From a checkpoint of a small transformer trained on Wikipedia: 205M tokens.
MLP neurons of a small language model. Each row is named by its layer, matrix (up: input weights; down: output weights) and neuron, and shows model dimensions 0-127. Each number is 128 + 32 x the weight over its row's rms, rounded and kept within 0 to 255. Numbers have three digits each.
After each neuron's rows, "fires after" lists the tokens most often just before its 100 highest values on Wikipedia text that the model never trained on.

L5.up461:133093115107129181166076114172134106133116177104163185139149174176065116095144044170099111094105193138113121144109115162093120084130151130160160127164114128153136141105163089096128150139165124162115177099149151096175146122134135098121148164152083155115066097116175125099148129079103169100100093178146142120186156099126217129120095129106143131141090120092120175153155130153037105150059
L5.down461:140140132100111108070118098116134073142133155176152113141144132125110156134154168087098124145123150188174061095060120111167166129129064151132141171118067156108113165101113118110133104121176122115145089118117160133151125185140128141141164134130096091122102110027137151135145114132142138202069172160127136139157182176138121142173124161114136120105162080148155127183107080152096109091056
fires after: "m", "ag", "as", "am", "ult", "j"

L4.up271:125091131104117177099136164121159114118114103104134126122127109164103129118180161153206142088074174137089140125086164140160138186122189140072185136077148148153157090099155110153106146077133096112059097172136181131150090117156103137190108141129134097142103124106084175164148127074130129155197070156156157089186108086122167143138076184117093107081106103072155203101104107156124183091145
L4.down271:127052093165232116090164138140160088115112160118151122098082133134103063135144166129095199135162172118131158154159150140111086156169076104162132140196115137127142169098103078082130175111168129099071166126127087168089175114112136181138154138091164127173198108174054152114165118117168136135158152178085117112177148111103062129113110106114142147137127070118130103080157098093158173110141
fires after: "oman", " Mar", " Ch", "ol", " r", " com"

L3.up856:163104116126108157123124132118134152173149145160178127134146080102112092125148123121187145110118145195115102095127088206063095115120159143095162080130090066092094129126181123086129132098149141100102190123145164095176144136130123087102140176121135170087110109166075136171049104148109080057103157143106128106103150110140142153159127116140099112141171070141185137133078138091132082192105
L3.down856:091186139116151135120145083124103181135150151129078121151119111084113131099113105171158135123128149193125151121142122157105109109144118145130089154125116141107041116177163171194063194136124157082103152152143171159171107111154083114168099160076116104185087122154196151148155129141108098135108174112111124102091138175109098122102105155145150149141180126090106104158093089157132078144094
fires after: " M", " m", " en", " contin", " rem"

L5.up89:162136157097130085120105087081133197179145106076104126207100129115130106053115073093159135162141097125138059188116165144092183152113152131136093140191156099129148183130086100116054089128094139091120115105163080128099114130121145089086113136083117106138187144197115149098101109081107125167107108159112098131173110150113150122132125129088092099181088165112171185136166121120077132103131
L5.down89:111122165105121113139134115098070152130150121091113131108148147121154131117085147184178107123132189174094091129107083112142121133175059155111122121144153185158105166093131101050119159039125143129084144178180117147066197113149119108142067083150060125142114161184119066131098114226121162127149126108071172126132153139136150141112100151098153098113065132090161159091103107132148149114169
fires after: " A", " f", " F", " G"

L3.up600:102162116130101114063089155115166165125142152150152139183193097131103100132132109142106140125138114169132168149167141092088114125129089102133186172167110115124189131069132105097133164214078111100137157134147131123138166147118114108149184138189187126121078130093165109165111118160106121090150174051183077152189131145132155113126155149146113082168149087111111147107075126145091186104159
L3.down600:151143177086103166119063164135134146134169115140169056082135160064155140072171172109145138105154104134134091131160145149109116114150070189095161119149087135134157103092055108046112129115157116100107146144123148122166114120126162108052162110137121103126093078084158124179113121151147112119209149136143144134141174128133131167124152049125170107098063138137140080163080105152056082138159
fires after: " m", "em", " b", " part", " M"

L8.up33:175112099121048097102143134151098171127109122135078162149131103181164164090083093073109115175113165127140089117143138119165048202157138136114153175133193102159088064204165116168064138075154123099160110128131117137171141143158085152138121121160113137085129117195108104093117096115140165108131200191104152151114146115114136185092185161161176168112135107116174099174172125097105085118132
L8.down33:157082113127129152109092114119118095157143117114124188106145128141147076122125160151093119126173127104125164139119167088126117098113155126173164111043119122130115098164090105170157101088178150113140148194178097168056126054066156143124161137164163171084086098136148123114154147166133140123135126177087108080162137147066167098139066056113125132123161091185161148131098096104188204096144
fires after: " on", " –", "born", " On", "On", "rom"

L3.up810:057127092131140146143144156100133120101164133158155116170180127150146162156110157124206082119116143116055095153127157099104189159079123126138126158147129121087158122137151110087177145173156134083118082110180065076141147139128134074082112121154143118129086160110130161109135108138154094060120107104159110056116128126050108156153121171153132115200158136195153142176089124094103148164137
L3.down810:169102174114161119068121126160123159112082144165067079092142112119143168081119122098124097085112151177114075133119172098151164045119170114147134099106084137144136144131170102121100144082172147101125087094092139128153134121164129107077155163130112129202179145146153132104138116146197122163094127080154105103116122107162126139116127133186093088125185077182215149212191074133049134077127
fires after: " M", " m", "er", " f", " G", "idd"

L3.up266:126176188097143161137130141091147098102109143148151186109131141144068126139077049158156124147175164112139103141123222101100159107082093146136071083132078095103126094127119132136127095093145205130154093190095124179179165073174094179135147128144141157132133109144115173095099093089119140136097127144115160112117123108120092153175079115136117086171118083135115160142181124089144100189080
L3.down266:113174116134128127098116111150116143126139129127150125077085179143145172151168145146109156128103119151098114107163185114142141150148082150156151173125159122064139131099119147216121133144171098060170155127086118151154133130137154148143068138083105067092128147118149137105107085145189081135148151130090090092158143084192131149101131117177108150099131156147080043089153142112147131169126
fires after: " h", " H", "H", " M"

L3.up411:108161175126097133122096193191123102152156154091138119122122151112111161115115105153169082120138151116118112082138162131103094188108098106136097107121153157180088154116149103153099156116146131080070153073109162085175204100186133059118118119112038112167148079166182146115123123170131085212159104174173128060143170150101113167134129130166101126126140087085076150119174163126137112190101
L3.down411:111098115050146121102146144115140092094151077186202074105114167130103151138152101072131140122086159144069133127188133150073112137064221107119076131124154147185110086119149090168190104128135066091114163121125167131157109106148122163123146162070052142076107153131141089115207124093168132188129148091172140102175116133125149105142166111109135158104167194094065154154115112137128120164089
fires after: " D", " N", " M", " K", " P", " W"

L5.up114:197043095170170119171136108150115132200127141135063092097126153175138124056089136070129129128126107155103109145143111117075143178099115140103129124147143115105128124086143170195090150153141109149134065124121197074143079129139204088135127193174185102098134110143129101132122129125044143134127155134065158142078139183140143130100105142136184126117082088102130116156127151101133112103192
L5.down114:115077131129113114127171136149179139166111101123171104165104111133160203111133121135143110128141108109112189123150144112162159096196130116146120137129054108123140126124131040166159167160069137175116163101118030156147176082146154153147117102153125127106138154075148123125131176128173086135133060097149120197129127112109136118118117107084153118150067123158157155168085067082134155166125
fires after: "le", " F", "e", "que", "ut", "é"

L6.up42:153110119134170145113133174158128071144113094103142101146140148100189133111155136156078102137161132161141164111094135115108128192139161106167085154085132150173182179153128108110156102132148107113098112169105168113163128065172158102153103164153129098130072039135123147162133111125124062017130135137164147088119124097171165153094086069152156160080119093089134098175158150158108155159125
L6.down42:137154155122143105162133132134097143114100112123134131133110109132153103153103179099151115153102114057134178101199170089151092141154151112141140214141128153111142143138159147171086110094076138143065130157058203143127135083080113138116095171169173150142114104158098148178121187110135051098119154119143141102099136092117159159129109111093138112148178108085191096121145167099100054131151
fires after: "le", " U", " L", "ok", " St", " United"

L4.up71:142155130114061128121128134117073125153160137162150167161126089097097178109078105177121114101118109101127074150115144173092138154141168153073132146156111153126105147104166133121145152127143160157126170166140163142101122166074066118183204124073166103136087164136092058175133207064123145075130088200117155087146134123150105119146114128164146098096112179159177102143135154177122122172134
L4.down71:076126122152129111134110096148126112128153152148127145060120099162119122100130106198153114151114117216121186121164146105120101129104148155156135092131138149147130099146112158116088091130076124197099090181132086107146104087126107164155140174113151114125156129173184068145103120170151143122153143140081136102144072150144148150175166122114157106126110122096138182149123162116127033159147
fires after: "H", " P", " p", " H", " S", " Sp"

L3.up75:123118137128124148122128181120083069102064142113111154192140166135160112147117156118113176097156185092114160105129108170123124143101113125165099152211087145102158151051061099140103138077117149085122118165138134161156149115095132163166118169174131080178126135130154136128160083067114109116153165127066088136124159126176095139188130110117106150073198128133154075094151181122154098168105
L3.down75:120134118088137100086151153122074102102208094146142159164126176119156155130078148118188116130093156113134080062161173124182121184066117115188133160152105155111135130124124139117127179141143094091088146152148171097164149140122103155111168125191194120119076110153119093104138098078110186138159116117086083185095082147157118172158132139126147148138153188096121094139132176133115113077093
fires after: " Ch", " H", " N", " G", " Sc", "h"

L3.up937:153132126153111109119128131104092096148101139143146210116106157134161149049073097126159098150111134100169113073112160106119153176110127114181081201138177140087088091131077146109028104116131187073102125137137161129143084104132138159161129130139132118129132186135126132175154123175144175124186076042168153122152110156099156095163140136111174156110088126123182107108147157091106138122096
L3.down937:157125133126129126129130066102132138111076122141181161129110112066137088115086119092108094119072148131152110146157148097126066121101149146176140101122186106100126172142126140100105143164129062143139097108117214118157190078114127116132164151142090176159156141146130152124117129092172151142184151212135155186132194114111129117063139184158082076090070108080181155122111124060131128115111
fires after: " n", " Gre", " the", " St", "N"

L3.up220:143104185117124090137139144141051119155125116136157136152169168150204115173166103099102120142138068141113054127172095094080122111203161186187119163162098104121091123083122107085114166134113132115171186106137148132070170146121145130057140112149110141148148116115073177142089093031121131101126145134128127134163158066142154144107144139082079114127146164171153178171163150109142107191140
L3.down220:147158153083142146158154190102092135134132148168119108096149179129202082132078103123095106100166098125137140047105120118164142140140138134144158134111110151102107129054155140148125120192149169118069124137124113148167145127179143094126114172099043121098129116105060158136099176113140126157125192107129115170084183055082176181121150128107135116144109189092146127120140155203065143076134
fires after: " M", " P", " m", " met"

L5.up223:110171111137119120090141069084139141189133139074139137216142138127120089097144153094126137131107137115128129082164111155133165078105088124109083166108137153129089154188136115129043109079087139073155149110130120119181150066118147168068162119179116148162139128104099145167123187164191134112135120099119125145098161155094169091115144149123111096057159132111118098074132153149095200146103
L5.down223:123171110123085128085144062156142184125145136078122140161128138134062109088103143078189174109150132159148153075119126102186058052064130084077056138124090155188171179166123130121121122099138159055100169096159147155123168153097093148138138132140128168158081122102129157111137106138104102132140130140110160128103113133151155099151148125093114153113156147116141165169107132174135112151136
fires after: " ", " F", " re", " p", "-"

L3.up18:063120161167131119144132136157120173104166137111094175136141146113163053106073103104135110172173127102111070093068116157168133153121131134211078110079149143126074117166146123094122139113125202153144108159106132181099144150106127175137128150176144071097176113170128129123134106070142150156133116151139182135106182171156188077140139086105156134102166107102123125050106141106137092126074
L3.down18:140138119082077127137097121104112129099151144097142128154161079116143108112157119174089111085119120159147162149117098181178139135110127083083106112094114082156131124105111114088106161054143149108109057170132182092181167125152157155101163121143190162103120145164121093133154120149119144123139135102110144082162143170132167151124108182100131102092118116141108114073047109170136140124147
fires after: " n", " N", " Ch", "N", "y", "ell"

L3.up733:094136107119134104139172109120078184121169170113118183135107098133130178129094114119094151160142085085112135049125144139111146065118111142155121149110058136156105101134127094106068174179128195100133101102114105141121130100169167176175177149164174114152121145126161121135094164129113091129145086104141146146128102135098107065129094117149047105173207179097181084184104164110098208166130
L3.down733:128130085076113162143147085107126132145142166118128071097105140124157096144133163116115126141130084108113113133165122099145145095135093140153131116081067110196143107132129140118119141146106085156171142127124108096118146065165158139147096104125203091204081116113168114092113126204143115114106191130104160202116136109086121122086151148159062193156117127088186107172106106140119232103109
fires after: " F", " f", " C"

L3.up378:134156127092163126071115102071071124077130158088086134143129116120107133147084092109089141165164178115137115153087099097165186106132109095153124069204120119130186145094100113148092110138124209109127158170078086118093144182143164120182110143128166110103122111162153122153128100171135165064088204150109098188134154105162109089133132148114143130108143108164110118110076122187064098151132
L3.down378:167165121141110116164118157125132116154130116108125115108082139101157169132112170092113132181127127105104111110109151111096159164139168138141161109169165185120094098136137134101153101175109142178101144147088130117157111148134099092104164114082131168127210158124085145118150131104124082073155109122139153177101196154179133155126110131073148123139205139156123134153093106166089218147065
fires after: " h", "h", " f", " F", "sc", " S"

L4.up543:124070078149171169143093140127090054133127158186080126164133102113116140137132119107175121114064119142079140073113170150122144121101102159110040118164158122152099089104083082127191098188129105153164159117141112082156096135141118104111114111061157105156129175178084106098170114111100085212189178130112111117165167145123143129116138152109152067122116094094154129176142087084149073155145
L4.down543:145181165096087151105174101105101077099128086137201126124129136179111093125079113149166113098099111179149107079083079188161131119143116141047160150064121117128091133195044120116131161096118109165158161109151190121102107155089191129172125068121095127104161167148108142173163123115156172096186138150090142128123098155094137129143071141107084152177180091081144168150154129122151161116125
fires after: " E", "arn", " g", " e", " Y", " and"

L3.up25:107088128171065160112103097208095156137178116152149164160095161116110106156148109117085154103150071113064098091186149137109167139093183105146136059129114123112133110118123118123134169102087096092130164137095167130117140124100078130136134106136138172121127089125148059123090197074157183151185114080116129064093125146122126117049162176119102147106146169139102136081104200173131081132119
L3.down25:151068147107120052138194131102116108192044106096152079079118140192159157112104146109166103103112150115098103044140122104134128136107180194133084140126137161147129195114108126121092139171147123166118142125129150143192072168116108162151129099122123109143089164143094093086117123164160156120167151121108166146111129181155089130081148108131102152168115160138144100108079141147106136128142
fires after: " P", " Pl", " pl", " D", " Des", " H"

L6.up676:122102151084129114082170079132105129106115054096113117108132126167143169109137179139137113142115143163083105122201135174166157137153138150141140051161104134107063170168143167164192135143144204147101111126196092134132135105182156150168144175162152066106065171130110110128160096149181095119071081138112151094111126138094134140154149194207111087163136154136112114160140133151130109100137
L6.down676:107108150184105132158114141156099162162146103113106128145145167057144092103159103148079134137159172062135124132125098156085137080083126183126100194116195094098132180135085152097107163157143119082124163083147105157099135128095118146150171112084134149091152176079164137122042122089144137111130121096114083106203137150135130171116113098157133109128128139168205144108112095093089070140117
fires after: " m", " M", " the", "am", "ob"

L4.up317:084123079142148100111139118119122108146156152151094083141088137157117059071112134169143104116137232118141138157175108092059154179107136174081107148211145168132130075142143101087072142099193094059150145137139133097124170170126168144110092121145120141123156152160089132134200126111100095171109138144137127138087139144104153145116133078176110092112148083126130095157141140083149144077156
L4.down317:154136204138107123180123150137151170094145135057133124146125189091123081142124108141122116139084112132105093116171048066121077079170131163094096142102101085153149133137075129155141121078086116123100146110073108045129093161153122131111142097128095155091116106191195125164085132100176124169139117087083107130071115093085135170180082128140104143115109126160191120124130142155115143137104
fires after: " f", "ro", " m", "arn", " profess", " e"

L5.up882:127130064146114136095173144125170179127116109132091188126081166133080063167079135143116118108169125105084101141149129091097128175109136076114132126081069135072105125152161152069164098068131170125094150064122154131117120182159174159161099117127199109109141098112138173155178122075118175089146104161161035101106128160169141128133115157056094141128145138090136146169167168162115116162092
L5.down882:124124121124110101194141090149149145112094157164210156152125132166076072159165103127187115110129151055110098163116147111104133119164094073113090104107105171085088170162102131098132170148103083155106140077112155122160128163131155152209118192167146115185142131107119125118164130134181118126176174093126128115113150067090096125127080102133146128088131113133119134133065130133155184113159
fires after: " P", " D", "ep", " V", "p", " v"

L3.up630:124113134128193168082128126132094123135158218091126122115105082066147094093082138156093175178102119161098162141145117144124130096143117108129168143066127078148168065117152129127130123104084094092157123124132143125169135160142149198217121152089111149143151105146136199101148148145116139099138067140090087140120168172099140127149149163175084105083189133118124193147078121137132121190132
L3.down630:109138153097130172104126127105111171147119093094142125137165164129116078152158174185075160099168118128147082110137140093070092117070100104111098098177113126162175151070099142180145109055057136103133113152120146138128134143133182131134086126095104182142152126106026110074144163121117176105127111179131063153085160117120136160169099027202110107128194142139101158164098122146112141123128
fires after: " Q", " D", "ep", " L", "l", " add"

L5.up690:103081102138126114106053177084171117080112193116121139153122154164158145118233156135071117160186146132093159106118135124170143160143116109114174106107134146166182069075148123137106117153105091119151159110104156141082148074162115068115144081158115109137117119210165156105123180144158119126102146111108117127104123124105140135072102078127152133132134120160180130193094143170170062112192
L5.down690:141093103174233190063111160166110132113116136166097113129086194120118138112128175113135145103188145158104132102159095130113128177127136113098141114145121133158133205147113111106136073103083120148075193143103122161133081134103152162182115125178155134181110092164137113118121129073082109141127148131136139117148082112114115101117102140151111083152152136115136116197063079140160073070127
fires after: "le", "as", " hel", " Le", " L"

L8.up407:129167122159101126109119080160118140162134086125103151179163153148105096182151068075123177096134104205131130076126124138124130165105198142105117185154087146096126147196136119164163124153147125139170180082176229114118106151137132087168178163102120125066100185132149106052125129144119112111147138188102135159138132147082112129142129136072107109143151142098187131136173112109123134157131
L8.down407:164137125105116130185125164101156107168144160128110177163149117131093149179120136093154169101129105167115117117157132085177148178141163096148128143166166104127147106145111201148140088150196121122147171121168075119101103119139137105130159129141117104106171184127092111113119128114120104111095101183101127166139119141070054064163151105107136144092071092166183114085079057153145101078172
fires after: " ", " pro", " (", "ro", " O"

L8.up358:132105125100137165130067129124109106114112086103123187140147113107141047108098110160108205146113154151122114138153109154105135131107172106165143126140132127093162082122180089099087122088157092082144136128126132126129145140157110113143102127100120099162102071167078150155154169096148077139111116152151124100101128099172104186126191198081152088131081108141159142145087143177191163133219
L8.down358:116135098147154069130087141189142097115074170133112154136161095127164131072114100152065123072183141175125133121141065076102142095129170147115089190171158097141186075148136112109057184141103116105156116096142108120097117058126103126082130135114130183149170125111159139184160142147107151079105119131074093131153145120179055206092147133125170143097123157149111156104139119172126081159094
fires after: " on", " On", " ", " Is", "ant"

L5.up538:131128096187086174073156121190142114125099114108207096091119093076126070113098143101150122151130074098135141089122135083168129111061163119098165170133159160124143177140113087073100119170142107118131177092157122099111131144130104077111198111152107118100164141123125127087067118100113158143114114201164116104130160114088111072122168070085117155084108131162123143119201107132178142095081
L5.down538:111165126104104097155130123121135161135148133176126115123110183110146194125156161124152115112150099060113146149090115170153110169106096101146128091115169083154074157154116199124153117117118145159107151130122078145077095137061148161089087163119128060150150119147128117168110138112148070100127182106149221110098080132148151138114089199175119130142147132093167111103144117104100145157175
fires after: " ", "ro", "t", " O", "enn"

L3.up902:115081099144117161144172139107164089211188097050111099201131092086098116091137123105107140068133162133117115164160132184106124145140105066127139175097145145114119161134166093170135074128090202111121091140053153110087125117159135079146100045199150138076150162129158113117106161152099117120135133100152112153093107104155177077119142151104133102123095158114127122169135068097111128152103
L3.down902:107107108177101124117137116128100086136135085150078169142057176118136187090161179079089102119163129103145168163152154195136127127142111052100130147187151058203098199140129117106100130121112153083109085109234103156129117109093092142104094141139142169143117185113149116119100125135170109116082103204146147121089091161134148112154187161108113090135108124172179146139146123150124125177133
fires after: "w", " w", " F", " W"

L6.up684:132178111099101125105127137112104149115175166062023135116114108113183099129122104115125141152118159110114139111142114068103156144130085121114174123112099153055123151110124146113113142169097171110145111133097190093108115135133118079154092142119111112092095152093174114105117102201099142085109128134131120124145129099127153144181151152084111164116111129087153162176160145171103096173167
L6.down684:115113100158187159120113120106118126066119197141156147134169090124152126092114173147092119087111143124108117152073144123137121101124150150156123098184106200124134180133069113164152121119127111191131091140120126112172115125194121136168119126113122171182177132138101146060115149103140130102137151127215149120122138131161158149087130166119185109076108172175066127086201137175152066113176
fires after: " O", " G", "f", " S", "z"

L3.up925:110117142111176145092161161090171141112162094157147084146202075133159148108198153111165106142114176118159042153096201127072182126069196122153178076104100126167130136147097120154101103112075143152139161113112129085103129154108107112100124107138112123109148125151182084141091097125107150145166144219135143091144167148145114146085103163127118070123172111139178125124072137136138087147122
L3.down925:170124158121138108171134084105143155121090128104124063071162064113125147174122119101194105153140210160135166190135206121085124099127127109149130111153146160091011138138155122113123106140132134174173147120162098120105095142120089159120188132196111160151154135092167083082132157125153154111132151159108145104145111144090141069116042206094155102147155130104183099103108170125124126122109
fires after: " m", " h", " M", " H", "H"

L3.up212:179191189180087106091090121154142134110157172090120088072151150154104166173095152152135179196111116125136183090127123106166127134172176110096200130189127163120136127179096195136081104150163122165099088124075104109130108119175088176124142136105140181109095102056118100130093107087126179127128116122165089153103098081180149102137154161125128147131108109118142138130163149145129067136150
L3.down212:161128225121169128153122150084179099076133112117183100179123148172142142147155113131127129133146193089101173107127193124094111093120148115124146081144115074123068094168118086199165109123101151157102090105118116154109180118123133132093056074090104066118117135122115187131102141149149144105132141090127124113116152088123125097174162075101181180168118166106119159137176192113110114111171
fires after: " K", " D", " G", " d", " S", " end"

L3.up911:094132131145142122120131077102095071146156130044166123155156094134127142070130150070109164181132088173108102176202138142138133168107136138134178133181117221114150161104137108141063094159120141094187153110125167075119106085183099144111146096156130146112099139150100095151119125064148119102132143119182061187154126132081188112150140093111141135187135086114106090078099134113148195128106
L3.down911:087122180117136166169093108106141107102124127122161117093145177077096104116133174126136148121136159152166137166124170159163093108162102192140137154166142145085185128097184029139162148103162100123149131111100161083137124186146068142108143107117102186148072099130103130099111107136136092163105092106097120131130139157155142093144195149124170176103131142189152114104116142113086193097162
fires after: " f", " F", " e", " B", " part"

L3.up945:092097149167083121141143131126029143180068179091104113137111138124163100120117166189120135167140121170111133111155134133148131121132112130135158156144137135068046117090101148167145218118128143083151077123151090123145177175127161184177155136146126113135120140118132170204184129040094091141076116102104170074146156185139112102137109071125087150162113161166148125131107176116135118132127
L3.down945:089129139107103114116129068135065109128090149085093159146154132061106188079121147079137091185144126140101154113189150135153148121082138106143183145152161126130089133094118156180139147069113119115137116180156063064158171134143105103141075147186113099140160171152152164095162078106114136129063140171069190116095154092159122133119113142199112180124105123213123117095118188154088082143105
fires after: " F", " P", " p", " f"

L5.up736:131090099104136094125140137103138158180141060150174156116124132126195117118146147156136157094126190114062132191121107174152076070190122127144052136142146121175118175154148085090090103094088161114139155090127150127123153082111091081141121128121139150139148161094149127116159154144153163176125108099116189119156116133083160144143133169139151106092203065120114126136095108127175168163118
L5.down736:098104105127171117129079159077110140166113086162187077161078170118128106100174167179168098157106116177143114142107133145173086093128177138165075134126112134120067170138146145096119089120144171147130139165144109078081088107116110100132113083115122154125118134133102166127084190052105143135136076120128131192146127132157148140201170128108085099085101097135086135126134132125136159075146
fires after: " R", " Or", "ut", " N", "in", " r"

L4.up404:130131130176102166113150133127099126147094171094162150179124084094134164131125133120140093035161114160122131117165140113128140146176113128114122157074092242101103151155144137120080108094129199123108101179130141123109084180113038105038129138143074139151111122154203169166150172146118128139117146114128130096132119185144139119138095115139158127154138141118176114129145159147153123138132
L4.down404:106145130121072113162145149139111095129163139143111115183121131171141121130162102097133042064117025063109108144147104093129097165167103128131036147055166137096127113159103194187124135170156091142101101168157166168157085110137151087104100123124150143188130160142129102177125133168092076137102129130175122164111135149112165137088140195128128142108107112127116099145087104136140153104153
fires after: " w", " V", " s", " W", " ch", " own"

L3.up130:089168148178128110116177115116138111118132108111136102139157171139098136098117136095150144114159082154122193144147165120138141082153156039139143121074132099158157110151133118159142145131103087058201130141118071125088097150160182107119147072110148163087125102128179111119069212159051173144168144121171155157128119093101109167068144127103121119150112162118126148123094132104170072153081
L3.down130:108124156169076044196134137112106099177116087194117111179123097145108163152093138106070097167130131097172146075117172113156134127142181108144111133103137123138080137125088171075113177143089114149120078170125158116189123159139114190140112132119117134143097186088140093112104166105102166179080135168133118108085077123105158132156150126091138159119109152095132084156186098193133090142109
fires after: "er", "qu", " qu", " Pl", "ath", " pl"

L3.up93:105146111168199121116100161141118101080151167162112121143111122117153163112139043112127094090231149109166059089164167113165135101129112088168073097134136108151167085144155122112116133095105140095114158075167118128159160118137083092141149144120114101172130116103151175184127106089069071110130134098120176107137184099163103112140181101103126116129094126163162203159172138106124182122034
L3.down93:154082114072112152107164178098078225105125176102139057135124141135200152146094100116186127137112145130077115096173164087147112079203127102122098099114160159125153102120093121134136132161118136106112105100129108079103176055125134053122105130142132166115132089121144142123096138089151140051166184095119128175127218142100140095131079136119157090152138088096162088154097132131141143106110
fires after: " n", " M", " w", " h", " P", " s"

L3.up869:094126078052095106073158156194155184145115123125095134132074129150150120193120110148140098148154142108132135154185157102073125134136112128088099118182146111089104107094108106091141139153095185097140135115119151183124164155149100131127085110063112134069142132117142100178168124121108180129108091161178153134115145126100111167090170173151077151129144081146093129126111175109189185169145
L3.down869:052077122103104111120162128115115156117103106129170127140137161114126116115063122127149184088092107127126178125121111107128081156127158097077136111154069084118101116064165156090148188081174128096110048186107149119151131178118102120141135126123138096082144098096161134126085167130165139097107081095136116169174115139169114118137178149119108161147118059086132100135201217173146148106147
fires after: " c", " pro", " r", " R", "r", " acc"

L3.up194:100181138141169150187122076123180121126101132097132149123128137135112148159099143098166156138094085210147110136168201120110135165105173060155153140141180165126136167150110190160117136094097108139050096085107113076173125079103152130170090178158179132110147129138127144113129118140088161108081087129088108156159140103101099108130196160132123162122152127132103133108102119141086097056170
L3.down194:134129115118107174166088156142113071107151139095161150166128142153137065116106120155108111125087105093107155104068133169067144121115124114147087115169061072119127161141144217133160153149096162175131207162154136190177145150189143112134126074129139163102105069138127181126083191178062121172142131133143113128122105168132167102120151109076060117154139140088034119087094136136204137136107
fires after: " C", " d", " D", "P"

L10.up854:201132164132096145147226134143155147182147102119149164109161121170131106086107112134067114189139126128130140129141167146197111131172169142165122121092180105141138173180136108092102093074065077170111212193110163154136060112111151147134124136122135123179114100071131112131081133075146137112151144173114148161137162155118143174076116076092122082118140123110149116172157088088126125108136
L10.down854:181125141116141117148164149179118080137138160123162121170088088136088111092190125129123112156084124138112128118114149130190113155089125095101085178131151031108148078114148080139165164128096150116108118161129043143123087166100144127117114166139123124106147178097163129136173086125182139118085080119093143113142153109115158130112170088083073116092131099136123111176187148131133138101170
fires after: " on", "ch", " September", "On"

L4.up335:164136142106121193110145096097127107075123105149061079167122152089039114119138078175081089184132117145102144126197181173117052116151141161127123106129112128120084128182177092162131141181121116053094171109096199136150155125131128106169186131119144133140122136094164104138118125106070148064168163158101114101136172133137120121103169101120110104094122141100134174102175142216157099131144
L4.down335:104180206125087134115116072141081141143224176120145154122153094166164127147148106155122129137082116149149132138166164084103126133093132136100123134140126142078165077126077119129141116176195154123125159149138177173088131106124097131100160124074071113092156139126168108134086033151182105137186146084155165104153083127182167113114192128073138156121140162095122104124154111146130097157118
fires after: " O", " P", " comp", "\n", " p", " D"

L4.up131:071105114125117174093136115102128084062145124088115072095159088129141078148126135126166143115125156137108182115114103178159153197110135112090088168153133206131122147157059066144078109159117184157100161116191149082146083127109056129116107117106129119149105125155064107170133117111162072148135124132090083106143171121122107056176126165133089155118166152112168067180142145109192078096127
L4.down131:078151109141092092076127147122133146096136110175177144153136132102122134124144140128109167064102182144112127091110076162122109142108062109100130151168117147141135159100129096171164112106119134104162139092145109154159084119159181134098142121172093117154136141166162072130194089102124093116133108109082135136121107112173145158127094094139096122190192132133142160094137169164082119153166
fires after: " H", " G", "eg", "U"

L3.up898:154129121143093139130157088133139115156126120153088135155128151125111155158151063146153131137139145084193133154084106127111148156154071160131137156164120123119176097112162149072121153185076192061115136109130082087136113124142148095129107153130141096081108152146099157109087136114174114167100113139148147145124147070119182175168121143143078082140083085178148133139171113140136094106129
L3.down898:102171135127107125115072163152090122106064153143165138110178136089143139104131111106101134128110084150158178112171073059084138158116152134127096138167077116104124144169092195064152101149131118113160093130128152107143112140119152182176135147140139135147110106069108165118135191130152120123073111104163148098198097148121138182146093142116169146051155102146132160136131089128147127156118
fires after: " n", " c", " l", " p", " M", "N"